python train.py --head_dim=64 --intermediate_size=640 --parallel_block=false --init_std_down=0.00525
MLP neurons of a small language model. Each row is named by its layer, matrix (up: input weights) and neuron, and shows model dimensions 0-159. Each number is 128 + 24 x the weight over its row's rms, rounded and kept within 0 to 255. Numbers have three digits each.
After each neuron's rows, "fires on" lists the tokens most often at its 100 highest values on Wikipedia text that the model never trained on.

L4.up391:142152125161098130078131128121124086133149130112102137126187108139131116148119112085151150151103121120123119130137151133107141141142079138114110132133128152166075133126160144141142082151125142128131160122117136107079094134116105085118136080138123127165118104128144161132156204121118121157188140108160107091101163099122167129145120114116174137140146121063104123129120123120139089099149141142130098129099151141131149105143150150138113160163085107143111156163088090123121115128137150
fires on: " |", " of", ",", " in", "\n\n"

L10.up167:128173117065098185111122117128142138128118162158150102137156074159145122079075144173147100149131133142101130113125147124082131100086101120126131128155115110143148125155110118168140165102122101139146095150113130139115136135151145148139124104131122112117139154097111136162065145103126112138056130119101101124120120150094122130174152123096147102107126119117142107121138136114150100128121156118115103144147117147130148118143146183125120132151125157111145181127150087123175152079134124
fires on: " ", ",", "e", "so", "a", "ave"

L9.up294:139140137121153163057158105144151131108110132137093173138120140119126142144088129095154121147114111144121091135118146104103137106124148170107171128140140136178105153145160135113085113115121117140195124119118151122082101157117136152148138085113103159153114125100151092119136163086098133143102194113095107147145128129118127118147153116163160113146144121101114088116126131135070148123140111145134138095114143115142081153084137151142132103108125141111170120090088138136140111093104142
fires on: "um", "am", "im", "ing", "ol", "ip"

L9.up256:137132082114108111125178140111135038116111170149158159124107143144141152115126153169107157128148132142107132168086112125131120098142123148129086149155145166140091117158177163132119104138076115125123117097139145138117146130106148091124127124127134120139140103142136165143172133142106120134159144142130147115145121145128096127065145124132124136103130150118161139117159143107144109072121178105113173104109119099138148163123100105103123161109127155062136121098147118135149103126133090
fires on: "es", " with", " of", "io", ":"

L4.up165:125146109121130103152161109130093083149113173147122151097115094134123144130112135138121125108129144174107128068107118089099118131138171126154154132127132161141095109168139156132097128131120122132146156134125133126153109120132179104144118150155116118171130162161125125088086139116113099144131159135098133149115103118107122045063164125117108139158131140151102116115167140137165120074091150136148108128108144136074076168149129121138130156141099136115154110112103150095119127126117149
fires on: " |", " -", " –", "ra"

L9.up471:125141140136107175155109150150146169114117167102095123115159147126128146095110088117101130089147161148157090112161131105131106124077148069118125122144120130150130092106143151115183092099123175153089142126135135112138099127097115156158173096162162131131128127118144103119167173125099104135149118099180116155135107126165112118128097146097165123167158131091122142106122129126081125160104134104099132117128144144082122134123139147131155153114139173149127108119130118147142134106172152
fires on: " c", "atin", "ic", "ec", " Vol", "eat"

L10.up414:144170114095084186135083155130116156118124186118117102129156146138144130110093121126106117138141174145102170117116097109144155131159100147138131129152113091093133152136126136121115156118146124144108118118124156115105145145132150157111105100144138137147103135074104102121103096123156086135149129114152116130144079153111171171120110124096152127146128117090089113142140160113130122125084104150071117170138111106145167121158116128157185165133120098100117139092124128166167137129130105
fires on: " h", " to", " comm", " p", "ist", "and"

L2.up332:119123108148098181129110152146151136119137153173127161107136140144158097124128116120113125077171159129156120198104114108160055143141104102100090115155142155119094145156104135127134102118141138140129098118101162107125106172120112125106152123195125135134075133128104125151112159098072102144094153124097104125139130113158130131115142112146114091145105152134112176118150087118093109095145138152113160128118118136101154147106111101155116145122116137148124115103084130144152110103127136
fires on: " cl", "cl", "gr", "atin", ";\n\n", "uc"

L2.up581:120120129111115127181139098129149118142161145156125127130140127168174134117141063130110114161175122142133152092118146098106112085139150162088116123128153143169056121132153111165114139115149130139111152112094116159140123134113117114138184159126109102183113116120127149174124155103103142129137115125132114175122122139119129095122120107169113108142160091186097122148156140122138131122133098110129118134110127130115079125138171159142138133137101156108111133162154092055147144134141125
fires on: "ed", " described", "igned", "ated", "med"

L2.up248:106127119126105097168120104140127112088102162152120102142112100129133156133110127160145172097168131147104167128102120111105144173125144105124102124181156170105130124142140134099092117135125112132140119120088111137129106114147137114141145114183122148124079144144122123137126167124097060141108111162112142086152097150123122110121156122138159121123138177112139164133111134140132153120154145135134135127028101145090125140134099137115115192104152129137115095139092119091124092134129141
fires on: " (", " -", " by", ")", " –", " and"

L4.up196:112182120122144174135124148150128154124129126141128114111139148132150128120097103136162109101191127114143125122156121146088118117131113139149095123111127082111155126148145128089150167090131143137100096117156135111123166162119146137165102195134134120134099131081123094118120146143141136114160120085130097133165096142136170129107134164077121117119162129141123126106096106088146147104098071118094157107171125102133178123110126111126164159141084114129161157127129115111171145162116115
fires on: " h", " p", " comm", "m", " vis", " sl"

L2.up460:187113160113111089132100121125162119095104119152160128085135121140118123094122130115124128101133154106092110095146134108130105145183127147115091145188161150121140117115103134168120081138129130158134152088165090129129137125153147104141137144134127133123109081163122136139080177140128129194119129117109130124120143140129127160098111167118148136102154147130173101143144159149086125148157102132117132148096153134170105169093116114131119178111135113124137154142172089119107113089122114
fires on: " |\n\n", " won", ")\n\n", "\n\n", " great", "anted"

L6.up181:115126130079161140150157126148142151093118171164120123136130144085138166122118153134103166134160105124145121127132094132143125120112166154093124113156136059154141082148124137103152153132133152134115128097138118123143143185149175138133154119121135117136109140113147102134134097123101148143069100090161097108092121127132175121135169091159076085140137128108144153118124111110094134122151101157108136108119158085147160141120104145160127114144087095111130126086100148171130124122090128
fires on: " p", "ol", " al", " exper", " ar"

L8.up128:154137089155089095110114110150108080148135165153145178137096099143092128119122149120164131151086131149123146143110170168125184104145126123103106120142108099122127119144147138077123123132099128121211131123129161111094110115154131085126156137166110130114159128135129108187137124113134120127105078088084108097081113133122102108063137114123142121132154120152142165140177132127135132140148149117138125121116123152154127096103144120133132149124146120124127146099123117092107101146167141
fires on: "k", ",", "t", " and", "d"

L8.up280:134127155147062184165208161153106144133097122141101125127165087135135115119121145102118083158123180103132106167128131133135080124131111130101150118148161148156105110135106079138129100125105185120141140114154166099147117120106101166180094144141109117136117151146119117123159133123161148119123144107089107118125136117140130127124131123090115131145150130131114170185090108140161100117096147112140105099146130155128127111142091129140120104114140076139147120122148136115139098133146156
fires on: "ass", "n", "an", "in", "p", "a"

L9.up387:107153111117098119107162108142118063120139144145089124139153121125115154113140140150127110096088124092099121103098146112143134131142092136113121116156158134104128123144098142099067124120163131141126106093155089093130094165144146131126163145129149144093145133142116141127150171133134133151144114129111129112158124133092143148106165096155173128137124118175158139184146179148123157122100140109079113136100161167164140119118152138115118149107112132164086102061167120126124117091141103
fires on: "y", "ina", "ia", "I"

L2.up390:142151128139139161140105138116147109078100115164163130102186158160144150108117109137131174121129137116140146150102118120095146121144123109124131131160127123164106161149154170150123095125156184113127122102157113097080119168109111100143145134120118089118066129131122119134106164111114121145124111102138102142112129112152170108075125133081137116111129126115112114143125179100147079077118114156124153154159124132160194135141169127127111096138084106113119156112149163128134127143131152
fires on: ","

L2.up115:131173165098135131122130151122136114110102156133131128130151102121143100133108156097137172091109114130115201167093117121116121133121113114137121128117101115162094114131123149167176106121113141106126138138093102111148136145142158123075106163120085147179166118133138157142154150112073123134136093096151117124093135144095169159144129143138138125134132138094120146138108146077135079092120112161116149068137125140176115112107122134131110143142139157113169127124172113158117116099146177
fires on: "ent", "ic", "ust", "i", "ect", "ell"

L8.up428:115118145123115193182168126147111100124104139149091139094145099136127141108158100100112135120070095140090134107100130138108054114126111122149124128129159071158107130120119159146114113098116156157118156116145145135126099107115118163188161124136157112143118134125113116144153126096131098132091138162143133090119132098131138136150148149105107120133123114151108204146129134135100127159102196105121127140119093153076131115156125138145093092127151141139140146111133111154125138117115139
fires on: "atin", "a", "at", "-", "act", "in"

L2.up515:158119120127131159132088118143169113110134124159170112114134118156159103072119107129113150161156139114144135113117124116106169118147124079082109148159109135148146120124136139114109167110123142140155147120129090149098135118134145069124169146147129102132096135099053077110135117165138126139099149125128083127106125152101141166139113165087117077080120134113147130124142155100107106105121098130131171152142087116177128106158153128168132129108117120081095134118154139151141127128117156
fires on: " rem", " st", "l", " announced", "tt", ","

L9.up419:178130126170122126148128137129139093130096110160114135118143143140147151092110098114099139132117123118149121114133127086131113076165148150060107121161158124137076120175157152126097106140135157148137153115110120147140145120084159104149184117124078089121149089116119120125073165127110084158136115083104164151140123124136119115106112109167088102147167123143108130106159130130137117107122140126176161119088112150139099139133126097142124107115113138117140154136147109103133117143185101
fires on: "ed", "led", "hed", "ated"

L2.up435:121111145111141126099105141141187154081108152143191130083135127150127129094127113139127117119127142157109092128105149151155122104134114112120111115173127126154126148158127162148108116125135158166115165080151087094109132135089096123139146149162128124096094109136100121139101163137130128152137130111174116128084149123125140120140088142098144118110132119127107091103138150100092096133125098139133147157071085148159158168128135152184098127122121092117085162124167155136146122101152104
fires on: ",", " |\n\n", "\n\n"

L4.up335:100119148128114135133125091137127100104091106125152138101180103150135126116104130101158128157153100095094124102119185107089143123103081105100078142158134127105093151166149135109133121140169130166101140110129154097133076132103116133209160115143134147121107104140125147123122206123126131148136137136153093094108142134143103126138083120141151141150141126116116143108151096116152090129142127122125090158109127130124137092117137130135101166158122099158107148157097130112159118173145140
fires on: ",", ":", "),", " of", " in"

L8.up475:151151127149098119100098115150122101112073123124114111132141103138181133106107107083101114155095137082123142135126136128077128106123121132108161118131143114176116119106164102131140113125108159148138171119133108132090156152143159111112106140152097103102102126120113105139170176145078138136153137081126109113160119131139132158126162162114148110071162193138120163166118092114121145114127127126140130108163158121151118111099175107107122139157141117097123143143075107122141111169149116
fires on: " "

L6.up271:140162117091102144151134136145121088126134134119120178122194061153121152106133112125109110172157141108135150161150128133126129114127131140133102122109113131154118123140138112158135143126154133135102103157143140127165172102119089137168122117110136099050119124114116143088088137136106141133152153129095075132113080113091139164154099165131141131173149104122120116086115179120180107105104162125133106156126142164115128116117125139115141155115140097150167147148104103110154130091135142
fires on: "–", "/", "s", " As", " –", " as"

L10.up492:141151101147092136107141111143167138097103113138085100141109160111150153124080119095139093127102171107130149144118138145111135120118063129123102106123082124152171116140151141143095125106118161156150174124146135114145118134114134132150162105140122119155140152115144123132139156140085125139148137166089130114174090103132153083112177178132106106116136186103100189146076100142129142144149117145131147150124135120134122097173147110175124124133129121096123135082120137113100110118100141
fires on: " ", " l", "|", "S"

L8.up300:140127082141074101106125112124125077150136191142115112107128075139114127114112143147154108155144122109098103102083135145111142134158132127094125142130149128138101127133151155107104148142088151110109122105128115133095094174122170093162141096142122157136124144130127126163141168109142136130111100148151089095071115133119146168151137156125128147138172093128131148168133142137118120163120135128107140162095106156210130119137113164148185147117097118121126122118123113077144113114107122
fires on: ",", "er", "ler", " and"

L8.up471:145148099113097141139124134150163133110071177166124142116146131143112126078108158132169114082158127140099111162133155112103123128095141164135139127098128101128104142116106124101156077105168152169150111156135152109144128146094067112139131122117144104096131126110095139110147158127115147157153115140177153123136110091177108127168090135119139099181158130139122117121136141122157122101085159098140117106157170135142136128115133109100112148097106114141156126104121086142144148080108103
fires on: "ot", "o", "op", " ", "us", "et"

L4.up422:156184080148113144134145123140130114152056151098137159147103102136159139109117131118131153119152105103135091111140136069134095123122121152147119141122106092151098107121157140120094142112131093125121134138090130123128147134116150155132125172119145102158169122120103124162156148150164149103175123136162109133097079113093080142127131134090134122122143089152116092113148158106177137074125151114107153101112109149137116127151115128155140167142135096131104182132119127135161167118119094
fires on: "t", "it", " week", "T", " Fort", "and"

L2.up547:094129106086095100107145135140136071119127183117113136137114125124163072135119121115120110136154164070087120170088133136138104114132066148098125129112138173156103165119133122123121161105118126134139150111162102096139152162119115131110121137154145120157156154130134101161120163109127127116149130129153151163150090153126139068108110125138113111098161122132126108163186064101122165128166113115139135140134121141086133119109121148151115128151124108133174120120142182131129118145136150
fires on: " of", " Total", " Ann", "is", "n", "d"

L8.up598:106152126147135142140149117133114145130133150137140102113162098149111152097086112108139153105121142132096111127080138142095164120115123065118107152170108147139109120167146175103131163114168112145153129082171113125152120137132137124139121126191104121173131137100123097149096119139129157145115119112147118120086081113066129132075134126108116152108170127126145126183143121143095138158122160138151074178122131120117086117141126161126137127149082097129115127145122109104151084134141130
fires on: ",", " |", " ", " (", " as"

L9.up556:142140114148088102135118121143144147116083136145133178116122132127140117079131122118107105143154150112084155124181158130130103099133109151114127126124078113135130122108087139141128120126137128162130129119149137084171150150114141140139100136127130135085122146106101106150108146118086108137137144071106146146129134132159167100139088191105155127145127130102141108139153134119128137152120129111138126169162154183141165125117135140088097146090098152127195172155143084103103172088150128
fires on: " as", "o"

L4.up252:137161115099109109162152098117134134132094137153121154118196107150114129121127124111153120116142104155121158169138123136071164137130085143126119101132117118125151103144133143126173111136090170129162123148105125119096102156112113105101129145138107134158125092131110143126130176123107135136163107116148106091114131122127176096108116175104141117134132146074144106090114129092158112108124069137098120111134149159152139091128162127142142143147108167104114168142135108105113116108110215
fires on: " the", " from", "-", "ice", "i", "ic"

L8.up601:111110106152117141145148124135163109092125128132147108140144119126167154104085115130104129108132131139159112119171156128117148105144112101111066100157096123095108124164141122113147125158091141152158142108126153132102086127153132097159141108159133140142105127147140108148139143116146178151113092109113141092121103172076179110120165147164136154145095145082111145109114092159129142095141169149087122138083145111117123100137108107176113103161138168111074126110129160131121113162122136
fires on: " |", " (", " v"

L6.up34:130135121080166107125102143134139100129097106161153110144183044157112140093134136123143103175144119152122181166140091138092125133129158161138141121105109096181119130119143139125169137127158122126148101118155152136105115118160113126092133142144092111116146137113078118114130148142135129132183120160155107116128124165140166150125107125082125102152162128128145182087139120078143133151125094127126140089119112118101099120108155129111141149122090122123152123144131125098151121168146155
fires on: "s", ",", " he", " rece", "O"

L2.up366:141154131122104125144117121125129071142132096133113144094093105146097124108166116114146115130149156155119111091071137147078107166113111105111127133106148155128116140133093178132135121127124157140198113069154128114137091128109083112173097165141132110104077123150123152101129179118127099155162142106097153156147129080139135117081136117148157131114167146137134132115172145125119117098096130117142164162153187128105141109107159097127125136158103124122128135111120130105131124109126141
fires on: " &", " Germany", "itional", "all", " Zealand", " Australia"

L4.up434:112183104142124188148123116131149128125127143118140108090143099149114139119137152117157142111131128081128100179105116115081123113145117093072152138148156153173130168120192167154124129121143164104158141114128116136103129168121163098137150116132154108131103128112102159123100166144109129150129154114122129120129132126112142123152099140105120104146136090149126128107127157048148099109121105125110135087123098115115120163115170135136141172162125138123106127102102165174140098131092161
fires on: ",", "om", "ill", "ph", "ism"

L2.up370:135115136154108122115100112146132145121157143177136139162131111138100151107180087139154128094102133116094150130123131149117051132143103115106095124100128092175144135131137165171152076104115164112165087129148173104155115092120118128149133123136139145105139150115104133115132156118129104123143142078168134138099128149155158157149081113111112086141172137146108165141117156120099161134118136101137150121086106149126148124113118124108114123091129129116133130167112067128162113102166146
fires on: "atin", "yl", " ec", " mm", "ales", "cl"

L10.up361:138158150135164102143122116123124142090104114151128140170116120153143183086120112135116140077120156159119142137103122094112055137129170145120163130123140110127133120142137157112097132133101108155122140123149118143115132146090137108103146117117097129122136151145093109139141141127101079138109130131161147125100084148103123165136138143141138124070140167100104079112106191102118141110163163138165143151117116176150109178175097130103096116114104123087157158117150111133137133110144097
fires on: " D", " the", " have", " s", " "

L2.up534:147162099128089160128138153129109080118110165148119072150119100137139155132129137104127139098176091117140139103147152099105167133133094103086097141148122138161112115135135117162143105133122166137121130134113128113124123108096111119105136103124123118120140132104137117094126154155097161156191117136143114088129094130114172110117147128139125119131150114128150143169118153122173151120072106177168136131171170136131138059127094104147132170153102096127134118115131122067142104148127160
fires on: " v", " of", " |", " by", " with"

L4.up473:119146131110104120104117128145166090127107108141142129081127090123165117122122108110111122118139083079108084104127183098097122122141112091082077131138134152088127149147161131143116112120166144168127172104115111118121145093109121086171120124153151172126134088124150149145126138138154125165134134134148120079121130164106139143155119124137158163150122094150150110105139100112112071139130093164148139155138147122158131101128157137135101160171102129142116179159116115094167109140143118
fires on: " |", " of", " from", ":", " place"

L10.up508:114153113132097131136096154113139120148155125135096119122121101134100111157125142062128127129140143148099158094096188112129102126143116093163128140154143109090132137155138154142149135114164145151132071103189099127157093155121148145105155135141123125144130154112123108148130155110155117150144162101176138103175109136147161073073113108071134136135161163140123170095129132087126095117111148138125142152157118120145107128140090136155141122124107137136116118078152092141090139145149130
fires on: " |", " disp", "gr", "b"

L2.up161:125112115151108159088078147136154111116111145159121139147158123136123149131133136098148130081094129132120121140144125160155106139132104125110140134128107165132132117143124164114119124127133192138141154141146131109100113140096062109164136088155123154097105123097113098125158195135079091133116118079141135146117123125147108168154106126137129075123128154127151170123169076103112139136165101105106119115075157136142148138084145153123143103160125121153107135132125132138119118121198097
fires on: "atin", "eat", " an", "ate", "cl", "ats"

L2.up546:079144149135107141095133137140167142116136139117140139091174122123125137151125112107115132094152152095136104140141141162115114106143112087159120131155123122121145120150179153104126104101150169161113144109159107097108129124096100099193151125161148135103065117107145104120127165166093128154137116101117095114113108112115156094122104155123176129152122160116092090106118077124162114152156128138116136164088151152115146172140137116149063108134108125153084124111120154125135138131137102
fires on: "-", ",", " (", " vol", " in", " September"

L8.up412:069143126110151124116120147151164153090091163156164156132128102160109106141147144128111112104154100108112170152126109154075085129119112136140148122161120092148144136111132122122139109104138136130165093143142160100131112147151147108092165105126119138132123084123090095129087151134099145147150119107153098143098104186113166121136121180122092096100145144146148157142115135124127164122119113106110145104124136144148150130152126126095100123061163155128085078146110097143144125124108155
fires on: "aly", " comp", " The", "ec", "che", " opp"

L10.up172:152142118110125158093089110156139140122138172119147110135124133145140102113096102151141124128140118138131119155155119095105177101121122124116115125123141116160163140174158132138116104135100119145135101187100132109078113158156153124112046096115123119149111193126162112084129106119133148127102175156126085122111095161082153129131139158125141152183128133070128115109124123116119130103102132118086135107130135107145095131135126119138124147141131167118150199131105119147168131112114146
fires on: "im", "err", "om", "-", "am"

L2.up578:105116129160113116131114145164157146112103148132173118098117119133149137103097088141098140150136145124151099172132142127161115109131126117085070115186149139092071132135096146143105144130149122170071168124132097135126120169091118085088172157153128167115105104116119116138078154139138156159147126120139132144135116129123094124121092131121134111118150115111122129145146151136081129133127092143122108139092115110152147165131130132164135169101117102150101129087147093094141115161165095
fires on: " began", " acc", " led", " |\n\n", "\n\n", " started"

L10.up101:108107123140119111129109107132157134137076107105131145155168053136125150087127134099176128135112139133085150134108133100105146096106163105143165097141144140139148157101164104131138110125114167135131129110144091145125164150151115097102114093160113092117142119119128129116132136133123129136166137076112114143097116127163135120095118145104134104141147102074121147143119117121140143157124102171096135121102155131148117124130156138148141180126154134110087141105101163099193189100169142
fires on: " who", " he", " they", "s", " she", ","

L4.up177:112164089127078084121135143128145162138157164116151127115137091154063153090141120120150149160179137105102116111102108078127121151137151147085141140140172126122122125111118141097140099147136152132121100121147072172106170175114140161125089137131154093119135134073092141109122130093177124136162119138113149145129130145130108130130109141133111066160158109114151094150129183109163118129115107142087150127126121151123131130104139148111145161122128125128120121114115122085155130118128105
fires on: " also", " later", " then", " often", "ively", " case"

L2.up396:146146153106116104124108067143130171123103170120123101157145119150145150123081090138161123162101148127097116147130125137126114055101123184134167119132118101089124169140116111101150123121158127157129151126142130104150087148087119110126134173156134114140136139141122130143138146137118112117150115084132121178141072135140136117157115103137131117144164146142084115137141094092137152120115156101103109098094105105130144143152122150149063099155156105119112146105157125176125127158163122
fires on: " part", " ext", " qual", " place", "ass"

L8.up523:140193133122122125133116163149140176134148187157079115148170134123134085120123104141116092121128102129141103124083116102096085113129147066139135132149102123131085156165101146142113126107135121117142176140148130132117151154126105150118110129125130127128109162142115117167142155141157144124095126128184124134081154122114118144067130130165079136116134138122156096144123161084121121088123154124109108091105145117135098106104104159127141146107149154172143135107129149139119087104168138
fires on: " "

L10.up486:167130154105143161106161150135166118086142124143141105119124114166132109126101109114136166095196105136133103138079150132187114119130109132124141138116104115148130141134145136166121139129098129169137126113110102116142107141109122150154103070089132134113114154093121113140097161130156147151126111134124107147147137163121122135118095131059140121143139133105140136041158138099161103087126126120112117109131113154114161142116140171149113107124113152103114187092158125154132106114149088
fires on: " ", " f", ":", " −", ",", "re"

L2.up30:124113086118139111168141126128151098117087187129153070134106117134109132125086154099155139084153133144089115117138163105107094128123109150131105125130138126121158159176139134151147134110113130147142134087140106129155082163130125145119085144149134118168148135115120126161134153117121097136125103130171147136144123138123127146152182114134124089064125112114121125111112107095115165146136094178108120143125088083155118104144102135168130167123091092112150153100157146173125149142124168
fires on: " qu", "iv", " m", " p", " n", " Qu"

L2.up67:101154119108119161139169099144156122140145156144134122117131078131130086154136149079165141098155094139128100117123136118106115124171069149083129158148164136093110152177115135129144126109119105161148098077116142113159107128134100151135105161134135108161125089112160137132127090086148133157122111144121131110143117135130136088104163121147164100146140105167088108139139085126132113151106087120110084097144139131094139097140129119149103142092123114145196102114151151112132156117124108
fires on: "u", " qu", " Qu", "resent", " refer"

L2.up496:121161082128098109110128141128121183132124184153094142127156140163113099069134152145123171148184180105112097131107123116135090136098142119110134131119140102110141088109113141136147125130150142136107118122140121131105178148088125126119135163158141123132072138106095114126126125121148125124121099135086119106154122109115118131046146126088130109176161126141126132123149136142150127185137128105071153162114093148136127169141121130144144187128126117150138120102096116096135116114122126
fires on: "ly", "ely", " often", " later"

L8.up615:138131112173081143145161129136139076108118123164122173117147105130147139107119114123091137157131103126121121147122178145104150142140125121072038107151128160144114124164143113132115107147114143145142161105124145112117120107115131088147139097129120126109109063150147131108152150123102125167090115092144138089107098142086145117102152101131153128146165124098130136114157123152148126088138151145110112150107131143105148109129142137148146172173138109137109142108068115129164082148103137
fires on: " of", ",", " |", " in", " –"

L10.up483:099120090131113150128162150146109098142114130144109111104075114134152093155154141138116128124143114102103110156120150095111149125135092122079126126144132129147109102106126114159143088105134147126166107153107090147173123135124134091088159120119143111168125111110132117129098165121148147140127114114111170150159130135154150106083151137129110148140147115102172102123141099114108116106158127124135170126139161104144117077151141098165085123130133144083203084108161123071164111113110162
fires on: " |", "R", " of", "v", "n"

L6.up533:122181112165166162088158172154157089142122114154110152146099127110143126115153106129133102120148129105134090104133100150166069113130137110134162119102120074131118149124144157127130151108149155143122146096135136129140125137141147124158175136122151117133167108106128122123116077144151159107116107096137108179116107129107135114117119157147098110150117092143150114117101131086118123146128144076103163066102137165114153143110104130146127102076114139149114162113103154137179148123136084
fires on: " cor", "it", " tri", "ph", " week", " fl"

L4.up323:152162128104093100106128131114118105131097120134126149111142135134133146111156161165132120105122117156111173152102110194120134118123127094141119131100128145157142130144107110151108098138154148144181135117106129144152138145133110123075099143125112156099156124156109145084149170097132119142114138112113120116128105111074180134105155076150145168146139152181107076133122143098108116103141137133104147094111169116149153113109138124107188132142121112159108147071166127128167103133117087
fires on: "ay", "y"

L8.up338:119106099135096130107151121129155078089133143151138108123103178137139083108118135152154170120103131097141156143120136167144169077106103156102094109180124111125114114177075075101118126128136139130148156118146142142131117154126121126123137117142122176136164107125118130122110132080114145168115135093105149087120128136095149129110143136138154088142142133116143143092141131123119128115138154173135128139084191088129157093111126109150155072143155157119132101084140111131160113150127133
fires on: " of", " down", ";", " and", " |", " a"

L2.up619:164144136111105154119144196154169128129102158163151103121104111111151153101091118118135136115150120072164167156125127123124144106168156139119104103115135097154134136124108106176089095110099096144136146134129118121135138140124139098091105154186119161157155106118109134154151126150164127129134151131180089098115133129125124092135152133050127105102129139126112143170138128089126105092115099123112157122095097122172155136125116105177157167113148127139114112113122116149136112127113133
fires on: "p", "t", "sp", " def", " rep"

L4.up438:106149117092101174119152130152128158098116175126134086112109126123138114116113161144106127102189092107137090132102089139116129099105124095137085141142131119116141103136100140142096134092128109126166169145115094121149117141111130094077131131152169148170121097093136090158122146153141148113149120114142151149152147130133173106135150136138110118105144135137168117185156167078100146094155136145131170129150103126103144185160122116123155168153141134135091126097108127148125107127099124
fires on: " ", "14", "p", "sp", "leg", " later"

L6.up473:148165143092131153148139160145142128117119163150164131149112125134147134161126122136129134116129095149089128150163140145139173102100112154142120133154131127096104138153105150095124128118161109145128071109113112100105124161132072109173133142121126110155132117118106104176130073148171125140094115159123098117126080090143107149119152106112152103116157128139118134132110174151118158112129139152127111125084112158152129132136105139167157040116090167112100098086132127138138093118142155
fires on: " |\n", "\n", ")\n", " Notes", " known", ";\n"

L10.up498:085125109119104129136134111130136154089159118119122176153133140141107077156112120105149114154129155101121153156126141144103142100183110098118143136121088133165165130136170139117101106132144176126143111114128131105136152131162194145100123127124151123088107106106105132143114136086154106109127143075144105134101123114109134105113147130104126132135148149129149114084120109048138170112143133106154131105117111148106126159163145107120105175168120119116168082103135172157154092132141126
fires on: ",", "z", "d", "om", "g", "ol"

L4.up159:137165104147125127097095138145149064131112111168122129126135090138131127100125111108156141126084138125098160094129135093114170140122119110101113126153108143121084160127132151119185129142196128155116090132125130088100146119145088133187137141151140097089121127120140139092128153173141117163147122142131078104129142112126091119092116142137144124132119150081128133150161150106147101094141136121128108159118121180150146099111141099116109134157105126134108146109095124128136062155164150
fires on: "R", ",", " |", ":", "istics", "',"

L6.up267:130163143089179152104165197145162114100111148131163084135161121138134143097117107128120112110164124159149118100157100093108130084156132107084118135110127112137144172134119119113139108108170131161094142113166083129132136131124142105120154168151133121118140142102112102106109138178153150143117110122105101132151121136084107138122142167122175092123167126138156097149145120054156130078108114132114125127131092164138117111123132115161128141129114141127099126100136137146141086157153112
fires on: " v", " pl", " was", " rec", "s", "pl"

L4.up133:079164111109137199108209150141147138118138170132099101156134087093166116140076156102103147108157103133159135152173126145132108123125110119122091122124094102114107118168130122165184157106115103137138116140097155084143131122119108135105119102145090129105121147112162097163144129149114143136104113119114085100145099141084152119149151124165112104137157121128131125122125100107168146102127128147102149130143128171108148094150133136145149130151113156130112129131094136157136153153125144
fires on: " (", "/", "l", ".", " ", "\n\n"

L4.up552:126137129130124141112124080126144108131134145129126192152154110130153163104133121143165130132126100139109139110130159087112099089139114123139167125112101134142182118111174181120127117102096132142113156090129161074140109146125125100147149098115104100107169111166109103127151174122079121110124131115122124153119103136120115138111118166169164140151125148146110099106141154133208134115148128162144112124136130140099116110134118116112070147160088115096160176154146112101095130156148124
fires on: "al", " the", " Al", " El", "ose", " D"